{
  "n_layer": 11,
  "init_std_o": 0.005,
  "init_std_down": 0.005
}
MLP neurons of a small language model. Each row is named by its layer, matrix (up: input weights; down: output weights) and neuron, and shows model dimensions 48-143. Each number is 128 + 32 x the weight over its row's rms, rounded and kept within 0 to 255. Numbers have three digits each.
After each neuron's rows, "fires on" lists the tokens most often at its 100 highest values on Wikipedia text that the model never trained on; "raises" lists the tokens whose logits its output raises most directly, leaving later layers aside.

L4.up74:130151160144133140212161119097143105137198164134134099161137169179161060159068123082146160121093122162191099174135134077117122152077137131148129110139156115111062147145135111081103128148077155112144153124077167143086161113144112157176108165223138079158105115133080124115186143121125198171
L4.down74:179140156154152188128111118113128149116095161133137122174139102136110138102121166146106092172159103085126099166130105085125137093127154130156126061122143177087149180089133125117124112152120110110165114170165073134163144146149094090054153094152126153090194131160130170104158122065158055101
fires on: "-", "ic", "ly", "o", "if"
raises: "er", "ers", "ery", "ering", "eration"

L7.up349:068157086100161116093172139106197061101150086140079156155094125124151129068103171110121156125119143111119131138121117137155177095097097123127113100182157149061125148150165107133143147111116095116156133075099124087161142177143171111091130162116110141162169132143173136162163107170088134166
L7.down349:157136175169122133131181150091136146120132167087148153087106191151145106174136130147133145090123136129125094145110105163150160158149116122132159141118089068115154120151127120136151092171175214128125150135100154129114127143145115112145130101092080111116125122146141087067126091110130123162
fires on: "d", "k", "z", "j", "f"
raises: "ta", "istan", "to", "ts", "ters"

L6.up323:110054125130128072165147121141110127145084142077093148129153125137138109149083150134106076098097128084103162132107101138111155033116165129057132146128166157109103077124083128169170144147137115194099085113147167155145129113077152115100072150131116175159131093129108129091139200160129123153
L6.down323:103149121146177139147131065101073106132125134130177152141137135073132142139133112122070195113080129067147130131148125143083179086138140129163209109087179162091109077083113159110131149151130109182125142141157182138216061120174078129055115124099178169138113039102116121110141165162115124143
fires on: " part", "it", " Part", "art", "ec", " |"
raises: "ics", "ical", "ically", "ial", "ies"

L7.up545:157150129078124082180141147104108106108124161096198127131102092155099168136145096114108124116142143133139130101074150161107153131084179103128140118110159157105179132165131127129132091094115058132112093101122150135163122160137166129140127129145135222158163155098094068163169107083062178086
L7.down545:081091129136129059119139180109153119133096139169121120140140110132128097140154118166172083088140160165075150132110137170115104142100201097116174106037099193109158148120093084107104094092127121118100170096127143098109156146169167134096137114182156168193126123055127089124116087142093109151
fires on: " Pol", " pol", " con", "el", "on"
raises: "ish", "ished", "ically", "ishing", "ics"

L7.up141:108159083129133194151134136197114086138164131181114096127113121192119136068115093152106139097157128130134173127097122179094133135197115139165148148128140111078228119176073130111110136159143110130125115109145155113195109153079189058114119125101124135145133116140065142121144084102151184169
L7.down141:080125070139130147116069117129076124081153154161124150152121138160131187086165097155128135162153074147140145156130096197098120146187093127179093117124069080107155097119097096182169110132238189113121140053125164137157131166126137154108111103110197111141169100116149104113072107162184080170
fires on: " "
raises: "ical", "ic", "ics", "ica", "ically"

L6.up428:143197099100140153176124137042110126142125164149150111139144136145098169106144130136161094161145129151159054140172110134113127095093114124144096118169152147164097116128112152125171084156044173096150135136172167065115089185140138165113166116148116164155160165111161145141139156123106116154
L6.down428:122149130159123129172129081081134122125067183177145152108159136104143115135097107179107092106113107106176120245145110184103124177120118127175149088123171179075133125115096164143097055096125211101106121226154104126139111150165074141113154105138131131090137053114106130140116147152178084123
fires on: "and", "ission", "ic", "ire"
raises: "ers", "ted", "er", "ee", "ment"

L6.up124:137117216069122070129150135065101120177122128176110124130101126118052134116114110111093087153128114177124172161126123166138138104093182137082164131160149130125092148138131101144116057141127080065162173125159180101094122120102151139192123112160147120047167186108136125145087113137143196136
L6.down124:098101114084142123133168073133162135143102146118123130152113163138084052128130160103155151149114155160097142097149072171121095126173147139129143053113130152169088160139121149121113085099153116136183166167145109133043087125117163124145104074108108112122112172160104099128146116135134152106
fires on: " for", "in", "ed", "rug", "rough"
raises: "g", "d", "ges", "ge", "de"

L3.up215:195148147159154082224172128091102163118112114107190151131111157134148105113118121132152085121114099178117150117105115103162122176178145089041114120149155105086147137128115144155136107166133185118123139143122131090091155129171100151141056147159146119095138133106148148105134128150117134168
L3.down215:105098101173130136145104079171110087161097168112117125130145136150169173137152091115086075169112057149172088142105132108126137101102111188135150078163092107082090163133105097089156102144117099112139178133155112125131067119156098166144138193103114103136140133114157172037078075172120078149
fires on: "ac", "oc", "uc", "ell", "ec"
raises: "ates", "ated", "ate", "ating", "ately"

L7.up635:182187072121154130216143114099151154189164153151143120104127141166127124121120102135190077085152112142122093108096121153132111131148146087164159116185131112151077099138105073109128059189146130151094051132239126080170137139149121132081065124140116119115157078159105180124115109137090085172
L7.down635:160145194111162199129096098151120151149110121130104062102086120122107113138155132168142142143120159159082182109109152080155143109110160081129162035216165125094164179117099129130129146116098184166126156150131122138164059102184107098120133103130147161124142072102091155112177173135138107152
fires on: " stud", "over", "ot", "on", "an", "ain"
raises: "he", "der", "d", "se", "awa"